Part of a small language model's weights.
Architecture: learned positions, tied embeddings.
Training: a variant of Adam for these matrices, 358M tokens, 10926 steps.
MLP neurons of a small language model. Each row is named by its layer, matrix (up: input weights) and neuron, and shows model dimensions 64-191. Each number is 500 + 25 x the weight over its row's rms, rounded and kept within 0 to 999. Numbers have three digits each.
After each neuron's rows, "fires on" lists the tokens most often at its 100 highest values on Wikipedia text that the model never trained on. A number after a token or word is its count.

L8.up1258:484505493518529487517504505539505477521463478501510495526496481499511501499482475498491503475481526522497524533531519499538448502479492511509540485506465524475445521476478501542498502486490510461507505485500523508549504510479490508487501524500501502470500430504519494493491480527500531474462520494500505521458538498480508459551523489504506496497485479519543491511510544474468538503499
fires on: "ar" 59, "he " 11, "she " 5, "they " 4, "career" 4

L13.up693:494532501514482497501490480500507503510459501517453470491491494533510499491468544489504480498521498525489485521526517510527483511486553512464537484484466534489497477520460521510504549539493515475451485481479540522469504466472496483445532469480484486466519521484516499550481477522486522497476524486528501497497510481494531486517543530542515453492477482490550506501501488488463522492484
fires on: "in" 88

L12.up1269:496513494503505491516520516501517529502497505526493494486471476505493465496479456494488516477458527528482566483513503486476485472491489523507507452502423538474505498493515488527537518486531488490479502478521452579511477472489443498527481495516538510502451502468512507481500491530485489538482552494487454531486477486529492470502535499529465476496556537506483501521501550552529482491473
fires on: "0 " 17, "/" 15, "–" 13, "end" 7, "iss" 6, "-" 5

L8.up1448:507489518510503474504489503524520456498479471534500519499501456556486496497492465509524469469457497485499512500492513506497512467488512548517509425484444511502516525498481499474478551481539462451505471497541484499523517497521480477486497509511535489507500460478513475468488491514531485494458493487474477462495540505517492476497525484531500530515482510489517514523501573496518495490513
fires on: "–" 38, "the " 34, "-" 6, "(" 6

L8.up32:538486514496499458506516501498511494532505486471543497484480488544500473500478509453515523470440505437496489474508500493527512504493516482525513450515460533505532505478503532536528490491500479543464511458532464483490501471524490516476489497498484519469494484506501484490461502478501514486503494505471510463473527515493506501487527500522475543490501467447494503491516525534544502491502
fires on: "as " 27, "at " 17, "the " 10, "of " 7, "to " 4

L12.up1013:457516490520465476492490509511518499497470498461455467536460483531545457485469462482554502531511496449508559469495527485521469504465508468454510502476484537488521511493485497516523484506535508490485509520524486571464486463469542519508476517498502477490545474527486528486480521547494496516507491508507472460497513483527517511525536490528492491534517441481518501511476542498558472533479
fires on: "o" 22, "a" 13, "h" 12, "tic" 7, "ic" 5

L8.up58:505513498506459503540522512516511518515515500457475505504466491493508482485532512471468493513511556507482499483515501509461488484482502479490500503514482486495550507470493540516490491496493501514505495461467529498515523470530537516479531505514554517458492522438517498511528520509480512543484508520481474472473482470444483470575503470513506516522519513466510503565519517544530506507474
fires on: "re" 21, "| " 14, "S" 13, "con" 9, "J" 6, "; " 5

L14.up123:501495492516485488488461525491470513517507498486504502538561491528510490488511485502499463525505513506518519476459494458510452464472510511507524538506534505481491514489519532513521493524494497532505521523485442518504473535440509516446526488518536495494489470518504532561516486465508489503504509501511476536500545471481496512492524493526501482512504476463477501479536510537466440531499
fires on: "up" 18, "1 " 14, "on" 9, "1" 7, "Val" 6, "ou" 5

L12.up800:508550530525493505506485484515503461499503477476462554470501488504497510501511519502535497502548498443540506493546529478496501476463494491499513474524520504460497594507507536507485500533483503529463509556503491535511448492498552470486526549480508511538533464492534486487496483511474504499535488539510476515478522456467523529496536479515477502503521492485458502416529495519461478562493
fires on: "il" 41, "on" 9, "ic" 4

L8.up611:537510520499507511474548487503511523514501496476513476532513485488496491509497514492467488503480513519503509506500500491540493503490568482500518459515476530458485531503509490563532519483502489474508464470530478508518497549519435457490528503601490459472530454468468496460519513465530505491496474514506485533492530541478494502548496478548451511503494497475499548507513541507475467503470
fires on: "to " 59, "an " 16, "of " 8, "th" 7, ". " 6

L8.up6:534505497507488492498532486491484497521484504509515507514501503531478496510488471516491495479481482495508547473502506468482455469491506469489521508428475516533479499493476515549526577503480490474477461489464487486485510512536545428477502493559550492485537433457516499512507485527502524527489534504488490519472545507476541468524510507504453483496506471484552487461529525460466516495503
fires on: ". " 28, "as " 18, "As " 16, "they " 9, ", " 9, "she " 6

L12.up110:496463534525521456498506531541471526495502485509520499524528498491520520506494512527486497517503474523492541505488504497509499475490477482483519487501498475479487478468457541547480502496525478476497476493544517507492510491521479496469523485530480528447521462470504491473536516510477530508507515477480527513516536511519484480477527498532499470448532494513506522532517480502497501445530
fires on: "e" 42, "er" 16, "It" 8, "an" 7, "or" 7, "et" 4

L8.up1088:515511478516496517507500508516471523539472491501508473500523506522482503538458491463522480465506430475490513472526528457502435518476527477522509518459510540473475525503529486531536513481491519489485503499471529532518474520531539518461527554513500508555508509514470475466507551488504518468499476499453536474487520515493518482524518486483480494470536502454541492493465498516479470520494
fires on: "\n\n" 39, "\n" 30, ". " 12, "as " 11, ", " 4

L8.up280:466498468537478501498511480526488476519495467504473505531462473493503491479528425495504508467519500468501527489461520475482459518481516459477482471438484484450537483485487523536505498511506486484472510493480483564509483502523514465503538534488493466475519498443535474493478521486524533510516504527487516483481522493557548487534527528478488493495477526478520526493518533458484534534495
fires on: "| " 78

L8.up652:503508496506484499477495482538502496492503512506487478510524494518508487441484456489466503472486455498479522470499540456529497523480513520485546511526519511497512473494504508547525494481497471523486523499475497552488486527488483460523515521519496411483506470519516499473471492454494512457501469502464488470502490478504533494506503516465488504494493507483497487474524529472487521572489
fires on: "\n" 54, "- " 22, "| " 20, " " 4

L13.up629:478481499522507517515484546455509517472476478459521536491508471509506519447508504461492498519493528462505521463502492496470454454471546558508478501498500506460518504479504491537523537508544481453537459501533501492515442491527554523512497521488524507446511502470513519461483467493512490498484497491494489455505533507505525519542543457484483475433469459502533484499465513481520506505512
fires on: "H" 47, "S" 23, "B" 8, "M" 4

L8.up232:508516501499468471534554539477512503517469482489431506520464470534517512503527492513519487457539521492487452510485513509526518527483500488511544503490479535496487537528493519506524487508479516469522485509572536542507508494502501487472500543529497445503562488492479494524506478477488528497530501518530504509498518502521515490494519490520481478491529494482501527530531537486500535500487
fires on: "an " 40, "to " 14, "from " 6, "fl" 4

L8.up728:521525555511513508513518509550519455510478463526505456495510489525499503501489487457493525511525493469514530503494505469524503485488503482526496435484447528504478549486525503515527500515491511483518512499533475537525532492523436465492489543502518492468521487486470515494524518521519535538470485521493466563505546473503504442506525531500518478502533479509514529460529507514507482531506
fires on: "par" 29, "of " 26, "enti" 11

L14.up593:518537486517481520510525530473518518540460519487491523530488460509510541451498496506514514459500508481479537480476538490500474496467499536541504467496520538513497532500506495526492503538525501542513509494518513490512450509493531511463523525521467453521554437541553474487509525546487499492517530530536474518471496488479496480499527555514529482494568489498465515508499486502445494499523
fires on: "at" 24, ", " 13, "– " 8, "on" 7, "elec" 5

L13.up179:479516470497450481483504522499534514491495493506461461525477488481530513489521476520490498515465487487461517469474532479500497507459487523498496479511461496476492517509515510477519526512505519470482499494554506554487467488484511509477499505543531504501506447451484504464488535516516493501509532515503504518467510524473509491511493535495440489539520501469509501529543529503553486528458
fires on: "a" 23, "°" 20, "h" 6, "life" 5, "tra" 5, "life " 5

L14.up640:523496490517448522524482512549505501542465472461493553511477496523452498490510467509489486500521502489468500500457514475504493490490542512500493526500534525493499524449516490499493528488498487471506496502552481516500472493449524456504535505441524518454505491507472555508508485446511454530471526532461538485469517486486512527523508481532506498441491481503521505514520486526498472467561
fires on: "E" 27, "M" 12, "en " 11

L8.up414:518438493523501477502514534531489473553496470508490483546489513578486508502518426530498491485466527483501523492475522475533467515472520508496482471493472546485477511458528503477483474489476496533498496477475471534510512508549485488445566497494497493475543508502507490510537514469478490499494454500473508469500484505511530540543509516490464494504495485505519549466519521470491496521498
fires on: ", " 64, "While " 10, "Although " 10, "that " 5, "f " 4

L8.up1110:506500486517486451555496485474524512435491495487485526506506480503545507476487512485449497490479519464479526487464511500485499480471476532474497523514477502510524485494474473522478539484501488486516476508530506509499532477500495501480550522511470523493536486518529474499509504494522519519508449491487529495485491489516506515526525557480490504493531492502528511506518483496472528497470
fires on: "as " 37, "ab" 6, "because " 6, "risti" 5, "im " 5, "on " 5

L12.up1114:486490530517532469519537535503503511504495519459490523517521476466479515534507511444521528501483431480496544461491524482492484542471468492481538494482488475469514521490505502510527497546534474464495509538539512494519513481484549494461478507538512508508511494498524512482511518522493536499492503439479486499484491462507508439494543478511512474484515495526470488517497535507503503497506
fires on: "er" 26, "tor" 12, "tor " 6, "or" 4, "st " 4, "er " 4

L12.up1176:489506458513468523533491548470504534497470536489484505455438472551502475467514469505524504491442495482490528495508506499495509485473516538541490489479486492497531535515506499546515502515545494478504513461563497494502487482468493472520546583478528516464467491492481477460509491495506496487459539500440502450504520503526476496495489541514472512492537441487518491525479524524510474512513
fires on: "V" 22, "W" 15, "M" 7, "R" 6, "Le" 5

L8.up872:525490543521465467511521545506526499476482473492542498500493466489515512500542514504487503487469483497469479504531532472517517488489493516528504471475500449474462453508510524492493553495537513507521490457505502499491510549509515504520524497469516508506530518487489502480489502514503509506520517491491543517452482529538512495517497512509499489478538513484487525490507510546561500517499
fires on: "is" 51, "as " 9, "of " 9, "the " 7, "and " 5

L8.up260:544466506495489485552507519486487528516496477445488483495538476531517454416534502517491480485477556528533521474555502510479501503505523493540496462516496500534522490483486545514521519429503485477494506457494461498493498483547488499505558502486529468502496443540506487493473499496476509527486496478499509500437475488502478463519481516515529484528532498475508537512550501521493516518516
fires on: "| " 75, "; " 14, "1 " 4

L8.up922:533474478517530490503469494488444516490485550469463526531483502511483487482495491478492485543519485476469498516495528463494491483478539501477510522469485500487501462497494514500505530509527478509489509523462499494527489486503475494496488477517488498502522490497540477516520479467547509506471532526478459526497520491517522520521499474503479473462508459494500482519503507481469483506529
fires on: "." 58, ". " 32

L12.up975:498511529503483486490484476543485514544483505496478524503530510472480513511447517484501512487514523492506518477524498540510446504495472526499497457472530528492513517467482510519504547521504490525519493506525509517523478478525516530459504546511508479486542475507558489501485482505469494510515501518473465487481502526456500503508531492503516496485519529477533474504499496511501467513505
fires on: "on" 54, "am" 10, "en" 7, "y" 6, "an" 5

L8.up866:469452505526490509489512507479497494533495495428430481507447490549473488501499507499479491552471481515472550510469527490500502485480513511491504506467526470486518510500497491543491518483541466533507502496524493489545528497467482512492530505551485471489499459476516481499514486472500492481474503497497471473515522511538531496508526475479501485497506507489523534537496494465477490520507
fires on: "| " 42, ". " 28, "/ " 9, "e" 6, "(" 4

L8.up1497:543511478500529492504526495522444509489492461474486474509505478556502460480494513518543490491479473555475476501535515483459471526496479533549538465486508523502467516503505525471488483504522504491462492490493506466486491499518520533421519508556479467507508505514506500523536535539477524552516528473490459521467503506547520505517513527478453503497545477494505534497487528527491509544486
fires on: "| " 38, "; " 21, "\n" 10, "by " 5, ", " 4

L8.up595:493496514514467530492527497523495491512502496460513516549480472526504520477501512474531501480540468461479561497480529477501473453498529488502497516464457479440532491467501514519502516484510507515502491458466538533508511499526517497494574468508535477475525527493526509501502495546517546535507493530495496505468501496493520501546501466502523489499493436455487513513507512466500481516466
fires on: "| " 42, "in " 28, ", " 9, "to " 4

L13.up1206:485521471521491549486518511497524476515514489450449513477461509504534532500554505498494483488490452503463512513541514491467475517481518533478515474504515481512489443490441497553513509539513499552508489520491485519499479507510503491478529490523470488512569496490522475508466496468527493521464523512514495519510533503473499490501527491540444455511460522460563532461492514513459529474505
fires on: "in" 35, "out" 17, "al" 6, "air" 5, "tran" 4, "dis" 4

L8.up493:490482483517497555508515500491477482516522458471515458533485514521533507471508485478515489454521484505502481441504517447500531471495548513541493505496511526504496522501519527503488527474487565503473506487526560515480470481519518460498517491510491509503489485518488462431459573485554479494471506533492548479471498512499518509495513457549508492479523524453489531516518479479518500513507
fires on: "#" 19, "\n" 19, "\n\n" 6, "US " 6, "number " 6, "be " 5

L8.up1300:510525512517510511539499481482517524476516490558468511477506463482513520471495514502505539473530501488487489476496530508487461468487481488524521498446493505520513518459489516554504526503482482509510478540524473489484495491488487452501531497538514480504545489489513492503503486487507517523538472488491503504489521468467503518513509552487458466509491503507517549491549519521490536487433
fires on: "as " 56, "fri" 6, "fil" 4

L14.up245:541495491514517506554498515491465496550467502497467495513505502525466467479483522529495489463471511476515467525514509505484473523481490514519489487506499500433470481476486472506504537527522515529490470484475531501508500494525506531495516496504536484492536522476529490473473539509482561513504543499494538479475498495482555510539522530478498461485482505459489471492531510469522586498497
fires on: "es" 14, "z" 12, "d" 8, "g" 8, "i" 5, "iz" 5

L8.up607:470467481515498488520500511506467459548487450509516486479511469568512523475520447510510518501475510456471517503491536490533490516475499523452475482528494535497461497493521506512488439486478437545500493501493446503529513496519495527431541526521506488501546499514545501488521514473513498519506515480507452468512489523498533484496497513504488459538489446509520550513529476464502526510498
fires on: "that " 29, "to " 11, ", " 9, "age " 7, "for " 6, "[" 6

L13.up1160:512532491498522501516523530495467529511522475497509513518492483518518482485512497509532513498471476509479483455488496472512462475505511504524487523471490517487500532497502484538512492525496480493469489506521500522486516504510470511478510527522507501515529466489480482523513512493476521548545528506480450531530554522522508485466543493516505524510551492486490542501513500527504483479480
fires on: ", " 38, "and " 11, "– " 8, "| " 6, "a " 5, "(" 4